MLP neurons of a small language model. Each row is named by its layer, matrix (gate and up: input weights; down: output weights) and neuron, and shows model dimensions 0-169. Each number is 500 + 40 x the weight over its row's rms, rounded and kept within 0 to 999. Numbers have three digits each. A neuron's up and down rows have the sign that makes its largest values positive.
A block is one neuron, or neurons of one layer that tend to fire together. Before each block is what it responds to, as a language model described it from the Wikipedia text at the highest values.

Responds to: Noun-phrase boundary punctuation
L3.gate500:591463501535459536490448471520505514527505481502477452513570494539547628484500451498510563548523489458493503449488458568539525515490476508557512498495478438583446445469465532500528496507564447484477501556526491523482445579517511534522515541492447493515520542523532509461472501407558432504525433484485529537553535546539414450445482571506508514527448514515521421413528510497499419491492511510434554554441506542372583533491525516505618505513475456482553442486540493482533537565484463473505492514476445607422412492
L3.up500:405530478492520487474514471545542557551437473491443562570443539483494542543446446519440476549553474484462497520515540564490472487495536522464493557499451576507525513509451517543472514534423512522495538497500437449481530504555487571479515562444463517489513503562523479449518565475513547539524534514485487539489486508481504521434538551448567475459473487514478463444531575450454524593493485495545567527511521553496516541497535495517403464558475504531547471516491488452542477515462481579461528457456534474489423386
L3.down500:496427570539503498512528539448480477447558529556524512543511545605519494432484499502478538543496491421461537539463496507455535569512493457470421509509508447488505438445480473537439557511546455472471505548516464516463519489369510472443399501532447463506465525437536481500536449529471460450500527541490524472562548473533451522499477551517444550555540575556489522473495535448421440521502477588485486593420499506477476481515551545509488593475536440480507547449523465496532435508539549461460426456480446544508476505

Responds to: Year-range dashes
L4.gate317:485519474462546455505511576525482578612467489480472541494547541488534486555455464447510532531456466492557460527477554477508444507447533540497498569538501522465481516433518428541582525465464498492482472429562366475493494475503515485453501492443529431546518558548507541478516477573458493439523495496482519505460495516491469472464545501530480539456507496475482382517505465516429444463505454507502579502499482525544440477489490455459563587476498483543451488489549497513502511417533493568450478470486559526469449551
L4.up317:548516476414466448545530473551575500491498501504506515525527478509469434538486483491470496478528492443496499470564509441518510577521498531490556481500480445503572437434445432508540504520477471495462483487453519600557501541496544461518436564425530430468456490439537498550555519477526515547485512518513526515493552473508495475589481526503477512479477512466509466571533540495542449433407483526546463483462558523504534508501510504509493467558525499455537475418549492467517506518447547431525507483520523502532470543
L4.down317:498434523564447555482512472529500497511533486532442471521476524489532435476396472523491570501518539452531532525556476514429498471425478470533477546471587473581513512487509385514448494483481489463460496474474491507485486510444537492508507500530522554547460533433444472491526558493481493470427502567481499539557458534450538515516529520504480550524551578503546446513505488490458459588409442496493446461448475522510483503491533522511518503435490441467508467482567570489497501491532495513500455504478515523479518451
L4.gate378:591486467512515512465455517574436466501453564493524519545463513498438534465554492484474449556534540478432517440534574545505495373530574480508561556442418522551529523465471498518482484491465526448537500528511501547474459509531420420560454517534497475542476467499503469449431523454461521513547593525465500549532568620506555456536539504541502479514555519530531467490464548523453465584515475499524480494515509466489555406451473556514519526442464516504510542551524524540503467497483465507558516587500477474478497530
L4.up378:517503464430493497491517491607490487557492527529444459595493498556554486609504515551486465443456493438427462475526493507495457521480536497559508530467482510545495527527479529517494506466497481568419536434529483436503494483497526496470518490509464507489570621487489475497532557541477474478490490464422569479526475432593481433570521450497397486453500565481551498496482531484469369450467544534508451504461483543458512515575499513486555476455549508485489500500470452462424515422471505547456528452534532533480517493
L4.down378:467568476538496498485522502480519511511563464569549571515481582444537481510513478366431502479474525469541574453519456490565489564469534505507468477581470490508545479558514555419476409465472516499519500498514526521555485456539499469460464479592536551538506547484484484443564491543467484484454465524454525512505480508420455456508448564484514506512456476388531517475490487416454541426506508524460526458524510446464479465503424511476534437444560483485540405471514507502488519490500471594487514478472498441506555494
L4.gate1070:464432454482576420435473460487568489517524524595414527551481590515517523476558500551536433477504524486495560507559549448568550509514516464470433492467488481542474580471482526445479498492488469566458502500458451508491549463495544497532563493508468477472501519515433587543541478519414503494527548510554579587523538571507527543523466474515457567516503422508523518460472541475499520474500471527535509488458582533549413465394558461476531546487542496455498511521496453553479454505411569569528532501518465496489567500
L4.up1070:457454489497544585557468504526526512527487462590532462448523521535513530523438419518532492498502547513479498544541523496522459524479495491460470512499513437447511496510523470474570497510531401511497507493509533480495466534506514536431455560549500443496486533483411500464532522494443416426529491475520505519491499442458457461514615563571490519487450506448455581443450563445477497447547472488489449491475477560494505481451584558420501528470495472475418516498416552459545448462437500512470456549473491545543489465
L4.down1070:517560493507540503456486453467494505542473508543521469540512460532514436517523413482556534514460488515523489489499450476539510483511462484510485549529475513457436447550505532491488533507430468472461481469504514503493485501453418349478551526508542466397534495515492493477529467515423455462469525578503449531494445530548540523482514448423535526492496553484483574456477463471474553437570419472500484443506574524545527458482528507521454586532486478492509501568452497398516468454375528476542496496462473473499461557
L4.gate1532:444411473455430464488449537559486482499534435486466530500482504492447548534488544435527518489476475496485630483452523498490537522462521500532483540515464551497521484517489513495573529476470544532521496449569481540427547431519485555499535559492487462482441544480558542535490522521459456494451486505435530473495527539497482558496504446562489581491465498525525558537474500544529504359483499501473435544491523465402487538420540462546549469525554446498500445474557394427481434492461456475539489573532522501467455428
L4.up1532:512451484505474469527548494578510436424523460432596525451522509547503531451527458505514470511440532498499480522566533419542537434433494522534523535527502551510470522513502455518468530504450533557524544506507379514532453494482526418544486579455548467430505522436510464515503498523512478485500492512431527477487547538436506517516464430492468540482470537454499492499516495525488549534481566511529560542513507505460453539472511452530507475506455452520523513440510516501544514493470499459527469502514461562499531455
L4.down1532:485496441532523555531503526544494432424511487556497490451550498458456485517537460532482552493489533524500473481471480435493492544540494497511497494426494511537467492506395537551524523445448539471509539473495539484406518558481458504464514587484491520448499490491501389569497560441537521512495478556451476490517477539505480461498409478466481513510548500506447441510515514504457531483510545519490490492541482484464450497483468438541570510493542472447535519452507478512535523540485522527510487507508501544517486486

Responds to: Clause-ending commas
L5.gate52:558502531498488424544493519561517481555536562486572500533473483506460513512550482571480486472546493484471437541502525483544437466569512459550562496455525468446487441470495518495553551404559438445546561493500480533532596457531512493505468502415463523474493481525525510533483530455562597465426474545543539517458468529414475479504530574498510507494477517545496487503520482507526513508523482589555517564534558527540460500512463559496508472545507484465462475479542483479503538487428539474540496462436507492555366505
L5.up52:491482546480466471505543457498559506510503497504454507542417451498474520444488492567475445464595458457461468538462490528534548542533539437519500509420542528472472512520487555504492505489532531528511489470480460531535529401495530472387470509475463554551523485522459512515478507428395525401515477514468562519512500499570497466474593521475477542487513502539522432446518524518455492535481520504490445505530569522536454555493495539486476477551554460531492511415530488512482463496459522526454560536500558563593432562
L5.down52:442486525495479497510484448528432495494438501470490445519447500527515474454574490489464541496476401455483497487466456526556540493497464504502447467487465502471527489443528526466557546484501552524492475544445547476462523614664512472458512436487475508410478480515492472459539487509492504525548510481510463508448498473466496448545465488379428494496465516491490515442457460501439547457445526538471541503478495582551434484470402505538459438458631486545428526552474478524456533478511521571523493489470519499543520487
L5.gate146:503494569537430528498509473516511438490494497420503476486481495503512582473433560523559535504536495492595478496533511492530515508469535442519443441428561568454520515472488538466500477512520483490509553480461522503580543471573412499507525569498483506533479522456479489556545472572467508511502477495532520534493491520523500508555515477489447521487446461406483498484528570467477461531439476504560425575460515410468495517468454491495537490510546488461478564492520503500442515512462585483443502514532525453569527474
L5.up146:521505527492432468483461461524505569526469496470493502503509426495486569492426578514527504500477470538560523476576438476472561527510550489474471486431514470526515517589566437519502499436516460455477562476534494535530468513543502482541488470494472524449523507528497489504447504545428447428482481454498463471486479636506473461542428487551487465509484497485508584532577466497427415517505487494547542505526446448386513559374488481458528460580565420461452547490504512511462509525425573450524471487505501491539489456
L5.down146:549542514478517392487468453556475536501517454474497478454453495508429463514526580448536513542541524480495487426507486446478472462509540499463487458431491516538475427432477501515487518523433482546518524532620490521460573404660506483426560533479510551488510518539518503462537472543457442480499516488515445527588440561549510498510476531465527492476443518464515510525507558476499485486512479470490498523426475535575484530499449526401444470479447546439430543467474513504502496584466437459584462540517500534590517509
L5.gate245:514519570538476500514463451408531399536529463481532440553483460502503579417549566497524524503453540554495492574562457553487513439551450558474469444507511571502500507462494470571452486521412498479506483543473431546489495543482495523471422395485496537540542509525524500552434524489497589536529515581518586524530495569489497501462508495467509545471484470483509573479517500519474493510451482509495532397467504522577547495531573551533541508527539470432522566549573536506489565512433535485541518441468421565499457576
L5.up245:487423534502513514437443515495539485527470428465509539600568560549556514475529533483501515527533407535541490486441456551518434540569478439440471505465497475494496555554483526567488453471539449507461555601486524465516471533443525493553531541497498522547515539522514531459495491546492480474491498491445480591512580535455515452523441552423476497465497563585474546514531503529460528471552481445435435511459587536490512495472462464465507545428468485451497505519496503513522536395444467516524420520583432454482471487
L5.down245:512493490514453533568496514483486512406515538543473433555534488458532470555500517442505501484508530516550490483554477481473524563465498577485564418535494449537494463586468543514537421509491458516508441466574444455465456553603438515523512521504407567498507507450520492485490481508497528504527481515519457488435475569484533489485442560497529506547552505516515473471492413508501463566563563579489474552492525472462479489449528493541520509373515542485515486492501492563541492465489488482446534522494496482568471455
L5.gate270:439526622489500530485489469589490541612478491471569489528500540479492483434497491460573436532534405452431457483460445493495576476482576484469498544490534498535538488570508427554572553442562532491492506453508495508501473537544532442432502544427449517468497544458510441528476476511411549471462517485550570535494500517479466479515445534472488516504491536465484536546536573485493464444469490550560551526522417507510505547485413449502486527507521459512428567516524499516478467480435514486435580536472497585491506545
L5.up270:457427496556485546470458504457486465466472551428489513565491542423508530474489501559490574512449542488430456480496434499538486530448557476531484483502516572487497496456518520544512500480546480523527493500498499496568513511522553440495467442531477471476478503524529509530469466445444534479511402502431523470519458467480479468530460509466421504446504477497563636526484483495440434590532464469513427496496576462532529552569539513527500457537460532440467419541524476524547513551426551511531425538536437501488406521
L5.down270:548485453541508550516446532484469445500482579487478462513470579553500504485556478614466460550496528405462584506518450512539446522503458440476523508444469528480462461463514464535443561448473511474430547506421399508537555554598541529507474463563517473486482499506489508498541477461471513482479466465520566547551482533455417455515515528469450548499506506560489484472487469550523484556548522513437515539473522536537453496592521532551502525548553489410461497485531465500485490462461485523576468476485485533550452490

Responds to: Year-range dashes and connectives
L3.gate1263:512464522489409507543533471387520492516427515512484529528508584517516543412486438517463428518478446490520575574424504524523404526497506488505486438488482562459550526409496521455506464504464430515553521478523405459528574460492489504509463511472523436520462476454540491555502514480493485552447495515560528493459518516431514447523488504470514525528500515532507486570513422422485535473474376524449534450435502598488462507435451541453524512461423471545431518523501527522472546542573544519496440533437447511528521527
L3.up1263:590469480490527506522491515441535529453477459464550514471489510502520538499481483521470458537516522538459497536475519527434563469518536450461463494520466494506586500493462499455481589502476455584470444590490546473494485428486602452560479479460467470532501590547544556539419564543587476586519517489498530507510498459438574497519517525464457549521541552574485551505478502517518543480571501480485562470532469540534477547507446514484432546524442473527577522484534487482501569452469490568483475476439498512456500510
L3.down1263:509499413549507409485490468579543491469566492460510431518445540441469472522465418450506582438479619557495498561569534450512491485523544533503475519496574473508502485485456527467535541555567498440520524456529503515447502595452573471427486537469515566564476516522465491465440527472524471489490474473451506505524585564509554534521523537519467509446458545535521427478556523535507533506459512424493530495515514515546533441599430493512467564528413440500514571498534391482470507471426462504496479533484545446448495502

Responds to: Season-range dash
L5.gate47:455587534499469519506504495583542461487492476451584507500454505501548496516466487488460497457516479551541514465539428569538480497523474484490495524536549512506419499465533544463484554469532472497476492487496499572446459468475529512469526540486502514516522512455524539549435536531431519475412548534477531545513492437501538540454521494466535512493508513456515505511492514505500452516482491500474490489514508482452503483460479428574490455535534435500517538500526445487482508474433518535524411492488532497495465489
L5.up47:424437513514514463465437466476550447545518470494511535480498469501523495482501501460508449444507423496516536461481479458482466520558557495397455442499555461503490467489450552508440541459519474456507518475471540520534508496539534491531516471555522494502497463515422491495438503509414495537465500439494526497466480448462523522546557469477515465467523516527518421576471519504479507516533448471557443386543514502511535535477401478472474449525535405556556556496566486454454429456445496543597404465494538472489432500
L5.down47:514547495462479494475553496559456506497505525507446485473543473493562453539461466472532493499469546410484583474519455501413498478513472450513471513533501511503470519503436482530528579534468524499531481417508427500486522534517504516509446452558512498550496405449492503502500527494520467537501425525520521512480574369515482544435531538468451577571529460452472524416567558526468441518602568515547460554449510531476588517591499479501512544500490520481551464524446514536436543470541471521545527502547548484464540498
L5.gate238:466485546462543456468472489472512502515435471474486543452456516491532482444556551387549535502511547522481472517556475521573508532498457573551555500470520527431508468484537512428515596485469496488570514501488454544495568478500520503444424474465454478439527420501474457454484521557549459450449455456564494481499492566501591490524468502564569474469500609554534462455446498525446524475536557530496483434500548495544486425530478559521505524543489517455526481449479483447477456465497478500563512510503425555519447540
L5.up238:535516573479510501525477537471511460520520452491583496547455536501458430475540407462506511521446536424482550496562488472430550517402522493464461483528451479499509451493452499502465502517480461442456453520476586510509513507434491509554448495502468466496484527506570484490456520458537424570436481526523549498499466423561468499504504516501509533454576452497501480520546482576511496504509477513528507545526557481458487461508450485470578508456499470513459417480502575484531436407513531496489506542578524468531535455
L5.down238:522472527459468423575495517474499528487493453558521497472467395496608548559457424497492538466444510484527474524527500583515551461487418484474612439532470558511488410556487471497577500457445536501487491553506536522451551482528494523460538516505496452527503516510552496520522423453463434462409496502501556486465486418485534543498522510563429466528484474458508461488465498545513482586513458483523579531514505540481524570507496529408529487410455547542430439533511525501494466533509509502471551506477479444534469482
L5.gate1105:434441486536485457517449481442590549543499448558479504465532585518498482481467564504488492494461470523490486398604493421508476420543430529539481542482496525497486477465495462442505475478516521535461498481500517528470472482580539561468480456496519463457505503539502533456490516570453465501467509394477551591479515471465527536451502519481493542544507552537441532541512536530511482514481538433498477529500547433446487423496554534501513494499526504491511514571413481523490487534447500487433457512489560496521431546
L5.up1105:518581426522547399490507487421460513558508449511450515451482532530520463458451462454426511495526463484493537512470508512485472451475532477481518487520538527483486533516542473627409476472419408501480502505508442490461472514545472492458470521470484508491457514449568503497535523519554495491533545510506513482472475531555478452457502471507452450497467523531425441519521543495532435466474465503501528493431492566516435490488396537533446432518589439557490496526420520438469512464458469525489564513534557454500601449
L5.down1105:572463541541463600409476516473502531550461487502468498584444479545524488459545403478456501560552554465454539463520523561534435541501532498495458464489548482554461500535484502460511511494521489507532425481483473494536508486530500583465467490502494469519513496497427566543501455492506554491523520440463532529521526509482483451566498547426564526471557473500443505481436495531516487511558442462449561435534502530540432523491492514522534493468401533501559397531555517447556496433481464464536463472457493508473409459
L5.gate1135:508493449483495474513540451476462476456515462456456473439516552505513540513473467481606527499502460476477574488508529497511490544520524407498543476443471478536520534560607446492472479499571508529487532439433449435488484481535532506492524484539603509492547484508567482477469472561457514447441526556479545540451567513525536492520475476479516464514513535514485468472561543425492462446584513507497491498570493491470450537476473467546455567489533555469575529445536470469502496502462501523521558506495504466550509479
L5.up1135:495579502525520470482502462534471500538426502556474504547444562507473473488535565444549481575551464462481531480435463412543531483495493503577477552478480521409491471514500510571501428490443533472479514506535462460465486514515476531558460471432524414456472472504491519496443584519461497437454509483514449573507492500469497521470511522485483470482457554477477492538439520424481497481527471575514480586491474500496471432514455533491561533503487492488501518539529496499447499551502515464486476477518454463476516491
L5.down1135:472507481506503515516532495390518479483508539534506533479485413498481549500468569578534480516540505491444523557452559523517492481491477446558465530518457456525500530514528568557519441476432503535459536507481550485477566487450443436467484444524515447483539497510513534447503464422418446483474535498488552448525545543516491550528442521436504426582505492540485461462435519503469497501509499496527526561504503562578500486519470467417477593510488520487502482495531500448458531470584494501504517497523520465530422477

Responds to: Clause-ending comma
L4.gate349:476483464465542404464555441478432540559562377537482493540506495504517563464549531496552549499554452476521600514504498449491531532468474490564439497491492522584457522458505438524475496539556457480549550548557484472499546456451556407459531507463475501512510514511533482518510436594501519525504508500452552519503502396470542512529566473521460574527451487485504513517504498519467459593554521473517518508500499491490529531520507446469489480540493525515503493521541472530539549501488482582494432532517484544584522475
L4.up349:502519532563535506474438455472542525486505552498436576491476494504486499480455528501391536534495565511525528444497517459580420526602533559492452447408517510473518553461541511522540486470505569529488491473417505541512462496522491441488443472517483493498465528460475491492542501523535563503491430496539557529481471528559481446555467505475536466450549542487494582490503549488520464494516548460520560522443527432509456430515456522535495473496525463462474497576506474538507547464388519508415451544533503520478562470
L4.down349:475446474553416544589519547499565423468555524470530495579521450513466493524527505532499519497525492494482544459489563535558484476523463486484441538450417481509509463563471438524508424488517522484475522576487504525521534483644479484443545489509492482510535540471490487479528405563475484550480546528540471482531440530477400465519517545431443489512550471540457500491531512496529490434487476473478497525532530520541515474524521550539466401488550466577475460438465478508541509564473522446569505474506481443470550512
L4.gate522:442546496455487463478523518533472407524458509551486568491436528417464517474519542534526483435438527484437405570516476425543516572501496561513445510407501500513519583491516448538519507495586537508563544509460502511513459553479489487506526430510434437528458398536610469465495478498472462452504460480523559557599523505458538440503555559539499455510457555524496486391499489527498502543484425429503471547561474533490549525469465507483528495465540494507493603471511448501492413503461529521506538522494512557553506527
L4.up522:447477549556510463452472456434476440463560436472504556443476476461549529472467552514461440538497491515481453541525514513493571516476474474473423522509490504451503484453501485522486471482452519479474534508460596547501431459570375402554463455480518580515544447520542495455514441469540548496501517464546480485587534519492469465530478471497442523496438481552575497534577488492494558511538507518556557554511506513508477540469519564548521474502483424552504501430518412562514480498458429468581552460535620547541512523
L4.down522:431500520476490470452496405470460470484467476470472471464455430544503532439461536468525494536510506499514499494476472488498484450520489504546426520509544567571438404519486445510494499511544436489451490630527564567545549419644481385519463444538501493517478540452529466493502444495512497510503475518490499500438455435482496529574406440545492518522435507528525507482476460464503534448480578474450517557505547536488475512515510470465485526526501449495544533564477467503535554509470515551530488524549419522511469496
L4.gate561:473523483536471464523480442433502480553492475512496548517537533509417503502472468506500428555459561490457528579525470477514464526514556474568599509443548474502497527581509403511538501439490397495488469477490566467571492494475505507484530431516502511548506516513490524508550474487486503497438493472504503423641518546455416492496491508527471526539477591540545523505463495449463424492550424487437516519525527459491525544471482523500562512471516555460418518523505468496545500537424452505468565461441489576500466553
L4.up561:492475541494475471520481506545565455540550525470427500464452552527467486512467522499521516507494511532484558511501448484494467468525493604544485581520607481550520548452509548537540500559548504465500554549481518577495514542462555475475561490442464459498522530472513507508483468453514448505532548516504539456546556580427487508528473428473424506422490515544492519565568494505439506558536566502447508474501446545535523490501460508540527470465454529561466438555442414471491465457524531502503538544500440538531492529
L4.down561:510482465504502550489523486547517455500528534427542551592439515470502462501590445434496531517497466611468572551511516547425552529480516479434484541530484395504574520481518460462481526526484461481490495636482484514451438492396498490504519494509471529553547483478459530506515469500523470463489492470507513530528527504478519446468508529486430412466463469507547501503500476510536434454520483513521507559478534540476536584522486501572473513497473524451557503503571523482580515474520481458525441525625444526494458573
L4.gate1270:511571607469511507413522554538452497545476521404469444526452527548504563488506537517518483600505532475455438488540450568496514482468519532526481541507456561542442526560537462487618439475465478523450425499441608491517483574531501561502502507436481480488511463423541521524527568490513512533425494498532467483500473525550525521570478546467463411491439508543501543537512502513447412569510501504502533508447532549463551497537484532453475450462513434468472543469496498528548499539486559392436512521502489495508479437
L4.up1270:516574512493568493486514553480504482543450429465527444563483636497514492488520527494530495565532549519536485511531502421526536425411567506570517501530518465520398483550482524510576418458515501560611455507429549457477467474490505482482471523495518510432568502479521454530548555566471498487453469453570501544555510516501466500505441547502442494479486511500455458512543542510527484517548499505517499491411478535430487447507482481531453475418509417466416432492534520529515464531516551449493545493475479531504518508
L4.down1270:464484462524472488459553509532455438433518509500497483520458536539458470542446548444490445507492464530472493563495523506513471500510540511476486620467466531517579524495569502493513495474491531459520526475498492504506511558654522508509547429521354546471519504511502535523474516504517514434465474535593506539500505530452520439540512502419429542474493510482508523417523492437436423528540497493490518546492465534550568513550527478467540489469590534525426494515527465486480530540457520478507507504454448494454548502